config = dict(
    vocab_size=8468,
    tie_word_embeddings=False,
    beta1=0.95,
    warmup_steps=276,
)
MLP neurons of a small language model. Each row is named by its layer, matrix (gate and up: input weights) and neuron, and shows model dimensions 272-335. Each number is 128 + 32 x the weight over its row's rms, rounded and kept within 0 to 255. A neuron's up and down rows have the sign that makes its largest values positive.
After each neuron's rows, "fires on" lists the tokens most often at its 100 highest values on Wikipedia text that the model never trained on. A number after a token or word is its count.

L8.gate1104 [ 64 103 126 103 110 126 183 120 168  89 162 122 145 137 176 129 108 111 129 124 101 109 177 121 132 143 100 155  70  84 161 178 161 128 154 110 143 133  75 116 143 148  65 125 128 164 116 134 165 131 144 154 156 110 159 105 153 132 106 154 145 130 129 154]
L8.up1104 [156 150 130  74 183 139  74 122 110 178  75  95 100 161 111 146 100 145 115 136 173 108 150 162 106 122  66 117 124 133  92  94 134  97  59  53 151 182  97 144 132 129 134 127 111  94 117 107 128  80 101 106  73  74 104 140 121 114 140 177 110  81 155 179]
fires on: " dr" 17, " l" 13, " sl" 10, " gl" 8, "l" 8, " Sl" 5

L10.gate156 [170  87 133 126 131 124 130  94 102 106 138 123 146 135 216 151 190 112 168  92 165 142  84 130 136 133 152  67  87  83 167 131  73  85 120  94 171 154 113 206 151 109 104  87 105 118 119 109  97 148  70 187  97 119 107  98 144 171 130 135 106 171 115 101]
L10.up156 [ 64  75 131 103 140 131 179 122 173  93 115 127 180 167 134 108 137 126 151 166 189 135 225  95 109 170 108 177 118  89 131 159 139 102 102 140 167 106 131  70 134 190 174  79 112  74 147 156 117 132 113 157 102 136 129 183 102 175 146 136 122 129 107 160]
fires on: " " 46, " to" 8, "0" 5, " not" 5, " it" 5, "D" 4

L9.gate940 [101  60 101  99  97 133 141  95 170  85 135 182 120  99 130 154 124 184 180  81 168 120 141 122 140 111  61 135 118 136  95 179 116 156 121 111 105 154 110  77 112 104 144  78 125 158 108 118 113 139 178 173 125  87  89  80 126  69  86 133 117 109  95  72]
L9.up940 [124 103  76 131 127 199 117  95 123 115  78 100 134 134 134 106 126 138 116 130 152 122 147  69 142 172  95 161 144 118 123 126 166  94 119 107 123 163 170 126 152 110 200  85 159  97 153 135 166 132 115 110  99 121  81 103 141 109 195 140 119  83 162 176]
fires on: " p" 18, "l" 10, "a" 8, " |" 8, " l" 7, "0" 7

L8.gate859 [143 164 111 101 136  70 116  96 130 181 121  79 144 120  90  76 105  73  76 118 102 172 127 129 121 107 122 170  95 100 133  89  66  70 180 138 182 171 123  69  74 114 147 129 181 123  99 187 112 129 152 119  42  92 151 134  98  95  82 221 118 125  56 105]
L8.up859 [ 81 110 136 114 161 101  92  74 135 127 115 142 122 126  45 138  97 108 100 140 144 142 141 124 134 108 157 128 137 112 124 132 118  69 143  59 145 110 125 120 140  87 162 130 141 136  96  99  86 177 110 112 132  70 153 105 150  95 131 200 139 122 186 116]
fires on: " and" 77

L10.gate298 [119  94 129 128 135  90 134 128 158 106 127 137 134 153 173 120 156  77 145 166 139 135 127  90 110 122  82 184 144  74 129 185  22 133  78  68 124 208 135 100 121  93 183 136 131 132 123  88 140 141  99 156 100 137 128  86 227 167 136 102 125 153 102 180]
L10.up298 [127 133 152  64 112 117  83 136 134 175  92 142 163 156  83 155 115 155 111 106 164 130 149 126  95  74 165 143 125 112 146 120  88 144 146 174 173  96 140  67 147 130 158 111 117 101 110 128 131 118 232 131 126  96  70 163  99 146 152 120 146 189 122 130]
fires on: " she" 26, "." 22, " She" 17, " he" 12, " He" 4

L7.gate44 [122  62 151 137  94 156 121  96 196 128 169 130 154 106 177 169 185 133 113 144 175 122 130 144 151 111 130 108 114 107 188 100 122 145 114  61 170 140 122 122 107 181  63 132  93 154 116 134 111 120 114 130  42 134 140 126  69  54 138 153 170 142  75 125]
L7.up44 [107  68 128 147 122 187 158 120 151 129 166 155 180 144 139 178 146  96 117 122 169 111  63  76 140 120 175  94 177  71 200  81 151 127 166 133 125 134 136 192 117 130  86 155 142  99 147 136  67  99 112 103  54  88 128  60  16  95 155 133 100  97 106 140]
fires on: " as" 39, "s" 9, " As" 7, " where" 7, " a" 5

L9.gate1316 [162 125 125 123  79 147 128 122 173 139 149 101 170 121 169 122 118 134  94  92 139  90  99 102 123  73 123 146 104 117 150 121 112 173 157 147 135 193 145  80  35 128 123 138  73 149 193 119 105  93 113  87 126 119 107 144  89  99 134 167  97 171  93 213]
L9.up1316 [144  95 203 109 137 112 133 115 179 184  88 120 160 113 157  47 121  50 122 122 125 125 176 151 195 130 147 187  99 119 123 173 129 114 139 138 128 103 160 107 112  15  91 171  77 152 181 126  99 161  68 122 141 144 137 170 102 144 111 172 135 103 114  72]
fires on: "-" 40, " " 10, "ot" 6, "y" 6

L10.gate979 [150 127 134 152 185 133 112 230 136 140  83 199 153 163 129 168 167 117  98 132  94 135 138 102  62  96 143  87  74 116  98 170  83 140 130 139 151 204 114 164 166 128  65 131 138 137 114 123 149 123 142  97 116  99 134 105 115 113 178  91 143 128 102 125]
L10.up979 [148 138  98 177  41 188 116 151 131  90  77 136 147 140 104 106  82 163 166 164 177 141 167 125  84 130 167 146 100 123 143  46  51 129  98 123 139 138 112 152  93 152 137 123 162 141 126 117 170 135 122  98 155  95 122 112 121 115 114 103  99 167 138  96]
fires on: "," 52, " |" 18, ")" 7, "%" 5, "-" 4

L10.gate329 [109 127  57  82 150 112 168 170 138 164 108  95 115  98 141 186 116 115 129  68 202 147 144 105 126  75 100 161 102  91 155 195  99 140 172 114 138 114 172 142 110  94 142 161  71 112 113 127 162 124 115 135 157 127 161 198 101 152 129 126 103  93 101 188]
L10.up329 [172 139 114 129 145 118 118 206 157  76 162  98  90  69 151 148  85 151 104  87  79  89 136 166 135 122 117 172 106 189  91  93  93 156 125 177 145  91 120 120 132 138 107 152 100 103 135 137 142 136 173 114  90 136  84 159 101 136 136 140 192  59 140  78]
fires on: " " 34, " (" 23

L10.gate98 [120 139 143  73 115  62 156 161 159 156 164 167 161 123 103 122 146 123  89  79 171  76 188  93 119 161 115  92 165 111 105 141 168 130 133  99 104 151 143 127 119 192 102 120 114 136 134 114 120 176  28 130 184 144 208  57 125 125 123 128 144 112  93 109]
L10.up98 [ 74 131 113 149 133 176 150 163  70 120  77  99 158  81 125 184 127 163 192 110 116 126 131 141 128  56 150 135  77 115 116  96  93  31 184  76  96 141 155 119  82 150 119 132 128 148  83  84 143 100 147 129 160 106 130  68 125 152 146 106 131 101 136 124]
fires on: "–" 26, " " 26, "199" 8, "0" 5

L10.gate552 [148 173  97 106 114  89 155 113 123 144 158 157 144 121 129 131 140 132  81 143 145  60 126 161  95 165 120 190 204 158 125 119  94 110 135  76 114 132 155 173 104 177 187 134  79 116 147 110 147  88 133 170 149  88 128 158 153  80 115 131 103  71 140 123]
L10.up552 [122 136 167 153 194 108 137 109 110  87 165 144 130 124  82 163 116 133 151 135 130 161 207 112 116 178  54  88 130  98  73 206 168 172 100  35 199 101 137 100 114 143 120  89 121 138 138 129 132  96 112 132  90 192  99 139 124 121 132 114 160 211 179 105]
fires on: " in" 15, "0" 11, " W" 8, " Win" 7, " L" 7, "1" 7

L10.gate944 [ 91 150 103 110  71 165 146 107 109  75  38 152 164 147 144  79 119 120 117 163  99  84  93 124 139 112 156 140  96 117 161 132  87 168 132 130 141 165  83 165 179 151 128 104 136  97 172 113 129 132 119 159 139 100 123 153 127 166 180  59 141 112 149 113]
L10.up944 [132 145 106  87 133 121 103 164 111  82 133 190  96 126 105 127 144  71 145 162 146 184 151 136  93 101 116 124 160 144 111  32  68 146 150  63 116 100 116 167 143 210 119  96 153  67 151  26 143 110 145 164 131 115 143 105 117 102 116 107 146 110 144 100]
fires on: " Gu" 22, " gu" 10, " to" 6, "ar" 4, " that" 4, " m" 4

L7.gate875 [ 88 143 123 124 154 140 178  93 148 141 104 101  90 193 136  61 168 115  32 110 161 156 140 126 146 143 114  94 117  97  87 164 145 125 100 193 123 180 163  63 148 121 151 127 144 118 104 138 120 126 124 153  99  96 136 150 114 131 100  97 112 110  74  94]
L7.up875 [151 111 135 142 129 130 126 141 138 120 131  93  96 155  93 109 162  24 118  62 163 138 132 146 117  91 101  92 102 110 129 158 115 115 127 133  88 128 149 133 117 128 165 144 133 160 117 107 145 177  40 131 129 105  78  80 113 138 117  94 125 158 138 136]
fires on: "On" 19, ":" 19, "–" 11, " On" 11, " " 9, " on" 6

L7.gate376 [137 104 100  86 138 153  67 183  79 100 114 107 134 128 104 124 129 140 109  91 152 132 109 130 107 168 131 114  80  51  89 141 128 107 161 153 204 131 131 114 169 130 123 159 136  95 167 118 121 146  89 163  48  76  78  95 129 136 131 101 141 128 142  89]
L7.up376 [ 90  97  73  88 145  93  87 194 114 117 102 110 127 134 131 186  96 139  88 147 158  94 138 116 127 142 105 132  87  97 195 138 139 112 173 140 123 128 113  80 112 185 125  84 124  95 157 173  94 119  97 150 102 161  86  73  89 112 153  69 125  99  93 173]
fires on: "." 42, "8" 8, "9" 7, "0" 7, "7" 5

L9.gate59 [ 91 151 127 134  96 104 139 159 173 146 139 107 184 169  68 125 158 158 113  56 123 192 163 148 146  69 127  45  97 107  86 101 117 106 128 120 170 144  96 119 107 143 114 157 108 122 143 139 111 132 119 105 123 131 133 152 122 111  67 148  88 133  64  80]
L9.up59 [128 109 153 140 127 103 136 139 123 157  99  93 174 119  98  49 161 175 133 120 133 154 160 149 144 134  77 129 129 120 116 141 157  81 140  63 161 181 100 141 159  96 118 152 122  57 130 134 134 138 101  90 125 152 137 143 150  98 113 105 143 117 154 130]
fires on: " and" 27, " or" 18, " not" 12, "n" 10, "," 4, "l" 4

L6.gate1247 [169 128  55 113 146 122 154 136 111 143  88 135 143 163 123 139 138  83 117  87 111 159  74  47 208 128 204  92 162  64 174  86 123 132 117  60 135 116 140 134  98 128 189 121  87 147 174  80 145 127 174 157 100 101 117 122 100 193 135 115 195 155  97 141]
L6.up1247 [172  97 120 164 144 154 135 106 138 165 146 160 117  81 100 131 130 101 119 119 136 155 117 133 132  67 146  86 162 171 140 179 124 115 198 144 131 113 117 116 173 146  99 101  60 140 137  94 193 152 119 109 127 115 120 149 137 147 141 122 102 164 107 165]
fires on: " It" 16, "he" 15, " it" 11, " She" 11, "im" 6, " E" 5

L7.gate380 [ 87 130 134 131 161  78 111 139 138 114 115 146 128 123 124  84 127 162  66 149  61 121 178 104  83  85  94 124 130  91 108 129 120 141 143 127 158  56 136  58 141 113 129 108 125 133 164 130 132 148  77 140 141 170  97 170 186 141 107 132  94 117  92 160]
L7.up380 [108 128 155 139 118  82  92 196  96 132 162 106  91 115 150 161 119 117 170 100 151 128 177 152 138  91 111 176 150  84 155 148 108 182  90 101 145 134 112 129 112  90 123 121 154  61 202  97 166 112 121 109 104  92  92 117 148 158 147 131 109 138 145  95]
fires on: "th" 25, "h" 9, "uth" 7, " Length" 6, "Th" 5

L10.gate222 [ 97  94 191  51 163 101 190 140 147 109 212  78 142 124 129 167 109 158 110 126 129 134 120 199 170 109  92 139 139 110 145 120 169 129 153 111  93 116 112 129  65 152 158 121 166 130 143  90 111 129 104 172 131 138 134  90 111 124  92 115  99  96 103 119]
L10.up222 [109 102 136 117 151 152 139 160 149  90 140 167 144 103 115 152 160 142 140 108 106 131  66 128 115  54 163 182 110 124 122 114 143 157 176  93  86 133 150 107 124 157 175 118 155 144 109 116 114 145 121 131 149 143 142 120 121 129 152 120 114  92  77 107]
fires on: " of" 48, " " 21, "–" 10, " among" 5

L9.gate204 [ 96  90 101 140 135 137 118 181 133 221 152 153 169 156 151 150 134 168 146  87 174 122  87  75  89 160 100 200 144 114 180 135 157 143  95 145 141 112 126  89 128 127 181 144 130 150 100 151 150  90 103 160 155 158  87 128  97 118 129 137 132 102  77 155]
L9.up204 [169  88 139 153 122 140 108 112 147 153 130 148  84  96 160 109 185 122  94 161 179 120 130 125  95 140 180 165  90 117 136 179 137 141 113 110 143 153 136 107  57  69 103 196 122 142 104 103 130  63 153 178  86 179 159 102 126 148 124 157 111  95  69  83]
fires on: "-" 26, "ed" 12, "o" 4, " pl" 4, "y" 4

L8.gate356 [ 96 112 126 104 124 204 169 113 100 141 191  95 130 166 131 152 170 132 184 143 126 165 173  88 138 129 127  92  82 135  85  85 107 104 110 111 151 144 127 149 167  87 110  99  85 109 118 156 146 135 184  90 121  98 194 118 117  90 150 170 131 122 147 144]
L8.up356 [125 135 142 143 144 109 129 151  81 138  69 160 107  47 164 165  93 119 126 170 112  88 128 154  74 107 173 121 130 167 162 110 117 152 114 160 107 138 122 124 109 136 124 130 141 147 154 119  88  79 154 127 122 123 111  75  97 172 130 165 118 131 155 110]
fires on: " years" 19, " year" 18, "s" 12, " century" 9, " period" 6, " time" 6

L7.gate819 [143 110 161  96 143 178 157 122 124  76 100 128  64 155 140 109 131 114  87 161 123  91 111 193 111 123 158 160  76  70  89  84 164 118 135 151  90 129 113 114 103 152 120  87 104 186  92 114 174  75 185 109  93 135 144 142 118  72 122 135 131 114 110 112]
L7.up819 [167 109 105  74  80 116 119 147  95 160 137 109 135 152 198 130 183  97 134  92  83 146 111 149 126  71  83 125  94 105 137 196  62  88 187  81 156 169 158 105 122 181 139 135 143 135  98 122 132 102 113 138  74 154 121 129 121 141  75 147 123 130 163 138]
fires on: "p" 28, "P" 24, "-p" 17, "ip" 10, "-P" 7, "art" 6

L10.gate418 [106 162 149 133 137 146 104 187 138 151 125  99 172 138 124 112 161  52 133 116 116 114 158 109 120 133  89 152 112 103 118 145 118 121 100 159 118 148 124 112 164 118 148 173 149 130 153  95 155 128  84  69 138 185 105 106 147 109 110 127  66  94 133  70]
L10.up418 [104  75  86 166 136 161 126 221 127  43 107 153 142 183 133  64 127 184 120 174 113 134 139 125 129 109 122  80 103  81 133 136 140  91  83 121 111 129 136 224 115 143 139 141 170 115 162 112 100 129 129 122 150 123 123 107 123 126 125 102 136 112 131 169]
fires on: " " 24, "-" 16, " –" 11, " was" 5, " have" 4, " un" 4

L7.gate70 [ 99  82 116 113 171 150 135 139  96 158  85 101 147 142 149 104 167 236 185 127  99 149 125  95 119  94 161 128 130 110  74 134 192 146 105 118 134 123 113 111 173 118 133 105 122 107 128 170 193  64 163 132 155 113  98 121  94 124 161 151 104  95 111  85]
L7.up70 [104  94 153 122 145 149 120 180  62 175 103  56 112 119 170 162  95  50 132  96 134  75 118 181 129 124 161 216  91 184 183 140 162 117  90 161 147 100 128 113 114 127  84 123 144  86 139 127 134 153 197 139 146 108 107 146 149 161  76 167  99  69 156 159]
fires on: " years" 30, " year" 11, " months" 6, "os" 6, " From" 4

L9.gate1018 [ 95 135 150  94 157 110  83 164 119  70 109 106 155 136 105 200  75 146 156 146 171 182 142 159 152 125  92 164 104 139 112 132 134 146 122 103  90 143 123 152 161 145 189 128 122 182 120  75  92 140  63 105 101  94 146 128 125 143  88 139  97 177 191 112]
L9.up1018 [187 135  53  63 114 103 176 180 149  93 133 107 151  99 143 158  85  78 179 108 145 131 100 136 125  98 108  85 147 165 116 119 128 126 129 107  87 122 145  59 146 111 129  76 127 172  95 145 110 139 134 116 116 149 149 148 149 179 158  82  90 169  72  77]
fires on: " of" 62, " " 6, "al" 5, "ph" 5

L9.gate700 [ 34 118 111 102 111  93 125 140 171 128  87 113 116 173  96 142 127  71 126 168 120 190 141  94 158 109 147 174 128 146 171 131 128 121 108 142  93  17 133 133 130 157 156 125  68 112 125 113 160  78 130 144  83 146 149 100 146 121  99 130 153 145  53 143]
L9.up700 [ 92  92 154 132 103 153  80 124 120 112  97 167 104 140 194  68  88 188  76 130 174 127 137 120 106  78 202 142 144 111  58 116 128 106 108 230  70 118 133 126 178 137  76  86 154 171 128  67 182 182 103 109 125 143  67 127 123  95  91 120 184 142  89 112]
fires on: " a" 62, " American" 6, " an" 4

L8.gate1261 [108 118 147 120 114 159  74 148  92  78 145 116 113 197 113 106 180 111 106  47 109 152 130  75 132  84 126 136 140 136  69 145 151 141 107 148 159 165 170 144 164 127  49 146 120 123 134 150 149  86 161 144 132 107 101 166 135 106 148 144  97 161  64 156]
L8.up1261 [136 137 129 128 171 135 115 157  90 130 143 118 108 176 125 137 133  98 128 109 172 111 146 125 140  90 110 126 122  98 128 138 112  84 111 101 218 111  98  98 153  91  91 207 176 150 137 108 113 135 149 151 186  78 109  60 171 176 175 123 108 135  79 136]
fires on: "On" 19, " On" 12, " ac" 10, " Ac" 6, "t" 6, " Im" 5

L9.gate664 [ 75 135  76  97 167  77 169 155 118 134 124 132 138 158 111 167 151 124 137 114 176 215 100 130 117 117 136 189 160 116 133 124  84 141 181 143 144 152 126 122 155  82  98  66  74 125 113 190 123  78 141 158 108 113 152 140 118 125 122  89 141 107 115 142]
L9.up664 [ 88  98  87 103 146 100 145 126 110 201 125 118 172 103 159  72  73  79 132 145 180 134 129 139 129  99  89 136 157 111 130  72 187  99 118 183 118  81 170 122 140 109 180  99 118 144 103 111 158 124 107 126 167 126 101 139 120 118 137 142 140 122  76  93]
fires on: " had" 16, " was" 11, " It" 7, " f" 7, " a" 6, " it" 5

L9.gate749 [ 91 122  59 121 115  99 140 148 130 147  62 105  89 175  85 157 130  84 144  94 130 144  99 119 183 114 109 184 104 105 165 145 120 133 188  91 102 159 111 138 156  97 136  78  92 110 144 131 149 115 129 135 174 170 128 154 105 156 114 134  94  66 132 165]
L9.up749 [131 113 178 104 146 128 130 170  92 132 137  98  79 124  56 139 117 133 176  75  93 142  70 195 132  38 122 155 151  79 129 193 157 187  88 124 101 144  98 131 120 174 148 161 116  97 158 125 133 121 116 104 138 147  73 167 108 173 190 126 135 103 138 160]
fires on: " \"" 40, "\"" 11, " " 7

L8.gate326 [ 26 120 128 141 105 145 142 134 146 127 123 153 124 139 145 132 130 130 107 145 130 137 133 168 181 141 163 154 104 153 133  48 177  45 138  77 165  98 104 131 121 139 152 135  93 178 119 106  91  94 175 168 135 164 132 148 143 125 128 145  87 118 158 135]
L8.up326 [154 138 105 126 106 109 115 133 151 149 153 166 192 131 207  98 127 140 132 135 151 121 159 212 122  52  66 179 107 175 156 144 105  62 125 167 161 168  98 162 118 166 146 139 121 135  91 121 158 179  59 137 110 142 163  77 156 118 144 115 108  78 185  70]
fires on: "P" 17, "ph" 11, "p" 8, "ep" 6, " Rep" 6, " ph" 5

L7.gate1140 [128 158  98 126  42 122 134 139 124  98 145 104 151  99 104 133 128 113 129 112 134 129 115 109  80 130 152  99  76  74 119 113 163 132 160 157 160 137 153 180 125 155 152 144 105 137  86 149 103 141 139 136 158 110  95 125 166 118 149 117 130 132 118 129]
L7.up1140 [183 122 104 112  98  95 104 150 108 110 120 122 143  92  83 166 112 183  76 104 149 181 122 145 121 130  76 156  95 110 101 171  84 109 138 170 193 174 174 190 148 140 155 120 106  75 127 183 155 127 110 131 156 143  94  90  76  92 107 111 127 158 132 141]
fires on: "." 27, "–" 14, "g" 11

L9.gate563 [ 67  94  93 104 167 108 173 134 176 101 103 122 117 185 166 156 128 211 139 170 115 129 143  84 131 115 165 146 136  99 168  96  69  95  61 154 140  72 143  91 131 138 137  59 103  93 167 200 186 168 104 177  54 139 118 133  84 111 141 178 147 157  29  82]
L9.up563 [134 171 127  93 115 129 133 108  95 125 123 145 127 132  97 103  90 126 106 227 145  86 158  92 142  55  90 145 187 167  74 144 132 151 118 142 109  83 116 149  71 117 159 146 175  86 139 142 139 142  99  67 118 151 104 137  71 108 126 128 133  85 220 121]
fires on: " was" 45, " were" 14, " first" 4, " History" 4

L9.gate1120 [ 88  86 100 101  70 143 216 143 125 180 106  61  97 160 167 111  81 153 184 116 136 171 121  59 156 121 137 104 110  99 161 134 118 155  51  86 138 154 144 153 163 150 127 143 104 133 112 133 119 120 121 160 128 109 140 141  90  95 148 141  97 146 107 125]
L9.up1120 [178 127  81 127 109 118 129 120 215  55  88 134 130 167  99 114  78 123 161 150 147 114 173 120  91  75 113 172 100 117 165 160 137  89 161 192 108  98 182 143  96 143 101 138 148 122 129 131 122  67  83 127  94 162 154 145  77 166 149 148 131 157 144 110]
fires on: " to" 41, " was" 18, " not" 7, " would" 5, " were" 5

L9.gate911 [ 78 126 142  99 105 132 113  82 140 134 104  79  77 135 123 136 149 113 167 150 168 123 138 149 132 122 111 208 149  85 111 122 102 123 114 109 128 115 144 150 182 135 106 117 133 152 132 153 123 112 184 156  44 130  90 188  82 149 139 130 136 127 134  77]
L9.up911 [131 163 148  96  65  96 122 128 126 150  60 111 146 101 113 141 117  74 121  79 197 138 142 146 109 167 151 153 182 143 114 153 111 159 118 117 134  96  69 137 111  85 153 115 182  77 113 149 160 104 132 122  73 107 108 167 146 143 128 133 105 114 136 134]
fires on: " a" 27, "l" 9, "h" 8, "d" 8, "erg" 7, "m" 4

L10.gate1273 [120 202 157 108  76 118 170 151 108  82 151 170 176 148 111 138 146 130 121 169 107 140 145 144 152 103  99 157  79  93 117 148 159  62  93 144 172 111  90 147  97 161 107 117  92 189 110  81 100  76 165 122 118  86 125 171 134 117 131 101 157 158 121 103]
L10.up1273 [ 97 115 163 160 133 149 132  90 126 135 132 143 168 157  97 107 135 127  88 127 206  51 241  69 105  88  92  69 134 120 131 170 138 105  93 102 127 168 165 123 157 174 109  79 152 109 126 172 165  72 154 107  90 134 134 103 147 141 134  79 122 142 152 164]
fires on: "," 19, " is" 16, " in" 11, "am" 5, "ev" 5, " now" 4

L6.gate1204 [ 54 166  98 127  97  50 106  87 109 131 130  77 135 154  67  95 128  85 191  78 136 155 144 145 130 135  91 181 102 135 117 137 144 180 151 182 167 144 101 142  96 154 158 145 101 147 114 144 152 100 187  81 196  82 112  65 100 108  98 114 157 142 120 105]
L6.up1204 [157 157 145 135 133 145 132 121 171  96  80 142 152 128 127 132 156 117 157 130 124 150 121 172 147 147 126  82  96 158  95  77 102 163  89 108 179  75 123 115 172  91 144 137  74 104  66 108  93 167 133 141 121 117  92 161 115  83 127 118 135 119  94  97]
fires on: " of" 31, " to" 17, "5" 7, "ch" 4

L8.gate1132 [138 117  94  75 137 145 144 211 122 151 152 146 129 138  77 134 167 112 142 125 119 130 117 114  95 117  92 139 131 135 154 143 109  67 169 137 110 202 134 145 113 163 185 115  82 105  89  71 114 149 163 100 120 130 195 145  42 127 149 154  86 100 115 196]
L8.up1132 [147 146 154  84 173 111 148 140  74 174  51 152  98  85 188 141  52 188  73  97  78  98  80  91 156 153 180 142 143 156 131  71 161  99 167 176  94 107  84 109 107 107 131 176 112 143  92 129 125  84  96 163 115 177 165 118 121 100 108 156 130  90  94 145]
fires on: " " 26, " T" 22, " un" 6, " Tel" 4

L10.gate1298 [160 106 156 155 110 105  76 153 100  95 154 134 155  77 137 161 191 155 124  34  80 137 137 151 111 112 118 132 131 154 116  65 160  37 145 138 188 123 126 104 124 170 198 119 155 135 109 154 130 128 138 154 135  88 103 156  53 110 192 144  86 157 177 130]
L10.up1298 [131 108 168 113 161 113 138 155 211  83 148 185 113 121  82 153 122 111 125 208 135 111 199 154 148 135  54  99  81 131 101 172 179 129 103 123 168 111 102 124 140 153 109  99 134 139 140 154 140 100 132 108 127 112 146 153 163 128 118 102 105 148 134 162]
fires on: " |" 79, "|" 7, " in" 4

L8.gate315 [160 151  55 131 161 167 112 103 125 121  64 126  96 143 119 133  81  97 117  98 146 129 130 159 144 133 145 162  71  78 107 108 102 102 136 143 126 153 122 119 192 158 149 174 147 112  53 114 203 157 150 147  98  93 143 117 111 122  53 135 143  69 179 143]
L8.up315 [ 77 139 137 110  83 148 188 122  64 170 144 163 117 151  90 141 152 136 126 149 104 137 117 160 106 136 114 197 138 108 124 107 149 117 134 150 146 178 117 130  78 140 135 156 117 119 141 200 163 127 165 146 115 122 187 110 127  79 111 130 102 158 123 113]
fires on: " R" 16, "\n" 14, " J" 13, " D" 12

L8.gate831 [106 145 115 140 109 141 223 121 131 131 178 110  85 127 116 127 143 110 103  74 159 163 126 140  92 175  93 130 165 172 125  95 109 132 118 100 146 109  98  86 122 201 159 147 118 123 119 162 147 174 158 124 100  72 134 164 149 112  76 103  92  50 128 116]
L8.up831 [ 69 103 146 102 125 159 143 172  52 100  99  93 182 170  79 121 155  81  97 103 126  97 128 151 150 132 155 148 100 101 123  96 134  94 143 139 125 161 140 176  86 158 179 138 180  91  18 111 195 131 159 155 105 185 123 138 121 125 148 119  87  66 123 125]
fires on: " all" 24, "1" 23, " However" 12, " var" 6, "ab" 5

L8.gate975 [128  98 101  81 104 166  90 162 146 119  91 165 125 115 165 130 127 120 137 147 110 130  88  92 116 136 175 111 107  45 117 120 192 141 118 141 119 139 115 171 138  94 126 126 145 126 125  39 158  29 104  74 166  90  66 117 120 131 141 119 138 149  45 131]
L8.up975 [107 116 146 133 142 160 125 116 103 114 154 155 102 179  99 153 126  68 165 145 114  78 128  99  89 115 130 141 106 175 157 127  74  73 141 111 173 153  90 178 131 149  88  51 115  95 120 115 109 188 121 155 149 151 153 124 132 208 133 130 159  99 136 189]
fires on: " it" 21, "\n" 13, ")\n" 10, " It" 5, " Post" 4, "^{" 4

L10.gate792 [ 88  92 163 150 135 159 148 153 134 153 122  86 114 138  95 211 157 179 112  70  90 171  93 177 120 124 150 121 124 131 137  79 128 182  82 154 108 149 172 106 148  77 101 132  98 226 122  80 147 107 183  85 201  82 142 140  88 147  99 140 127  73 131  79]
L10.up792 [133 166  79 150 106 169 136 141 184 142 143 142 138 127 152 139 101 166 165 134 130 113  74 163 127  68 120 133 170 137 127  62  72 163 110 109  94 122 136 165  94 128 128 129 108 113  91 148 191 145 113 155 127 156  87 110 151 147 165 120 119 106 171 133]
fires on: "," 56, "0" 4, " the" 4

L10.gate281 [ 75 100 170 111 137  66 120 169 100  88 128 121 194  22 140 146  96  99  97 153 113  60 202 139 123 125 113  94  90 103 121 147 146 112  76 168 161 119 172 176 183 178 125 111 133 106 185 121 123 109  76 136  85 137 134 158 144 112 141 151 112 137 132 132]
L10.up281 [154 117 130 129 120  95 142 134 177 137 143 160  46  83 158 136 106 153 122 160 158 158 171 176 143 122  92 147 111 111  81 170 119 131 135  99 171 130 130  97 149 123 153 121 109 111 157 113 129  75 155 117 141 137 152 155  91 117 144  93 106 100 108 103]
fires on: "." 20, "===" 19, " |\n\n" 14, "==" 10, " |" 6

L10.gate226 [107 149 181 116 182 171 117 103 153  64  92 175 133 140  95 115 169 158 161 126 104 157 135 152 133 108 116 146 102 202 147 114  71 151 128 137 133 147 160 136 131 169 113 101  95 152  53 104 105 164 188 157 100  59 177 176 111 118  98  86  90  75  93 114]
L10.up226 [159 128 119 180 115 159 113 189 166  77  74 121 115 172 168 108  82 255 144 112 134 127 109 165 141 150  93 114 140  67 111  73 101 177 172 155  70 119  93 143 127 138 136 128 166 211 111 104 141 119  91 146 222 137 127 142 101 148 126 148 118 117 144  83]
fires on: " and" 76, "," 23

L8.gate394 [124 141 110 153  88 128 153 170  85 110 147 135 112 129 129 184 127 122 139  85 213 162 125 111 114 122 121 151 118 133 112 128  98 172 139 172 212 140 155 145 177 141 115 108 144 144 161  22 142 146 190 101 103 111 116 192 114 184 148 139 136 122 142 119]
L8.up394 [147  90 196 174  77 143 132 175 153  91 170 150 177 112 160 187 112 110 137 122  95 167 140 158 167  92  84 117 107 121 134 113 110 160 154 150 161 111 151 140 141  89 141 151  92 174 191  83 152 124 145 124 176 131 100 193  21 125 109 134 164 140 123  87]
fires on: " " 43, "–" 8, "," 5, "6" 4

L10.gate1335 [134 113  71 142 110 126 160 114 157 130 122 101 152 125 141 199 192 123 106 168 169 109 138 105  76  74 157 100 112 141 137 136 148  95 127 118 168 153 117 150 121 146 138 123 140 138  55 166 139 110 105 121 123  84 104 141 143 129 140  99 110 168 143 127]
L10.up1335 [155 160 144 186  89 140 176 106  95 144 154 156 135 117 156 109  99  79 161 159 171 114 107 113 160  98  98 155 131 120 110 154 153 124 107 228 168 167 115 181 113  97 133 161 128 169 120 148 136  94  41 122 147 103 106 134 142 132  96 125  75 145 176  89]
fires on: "." 31, ":" 9, "}" 7, " in" 5, ")." 4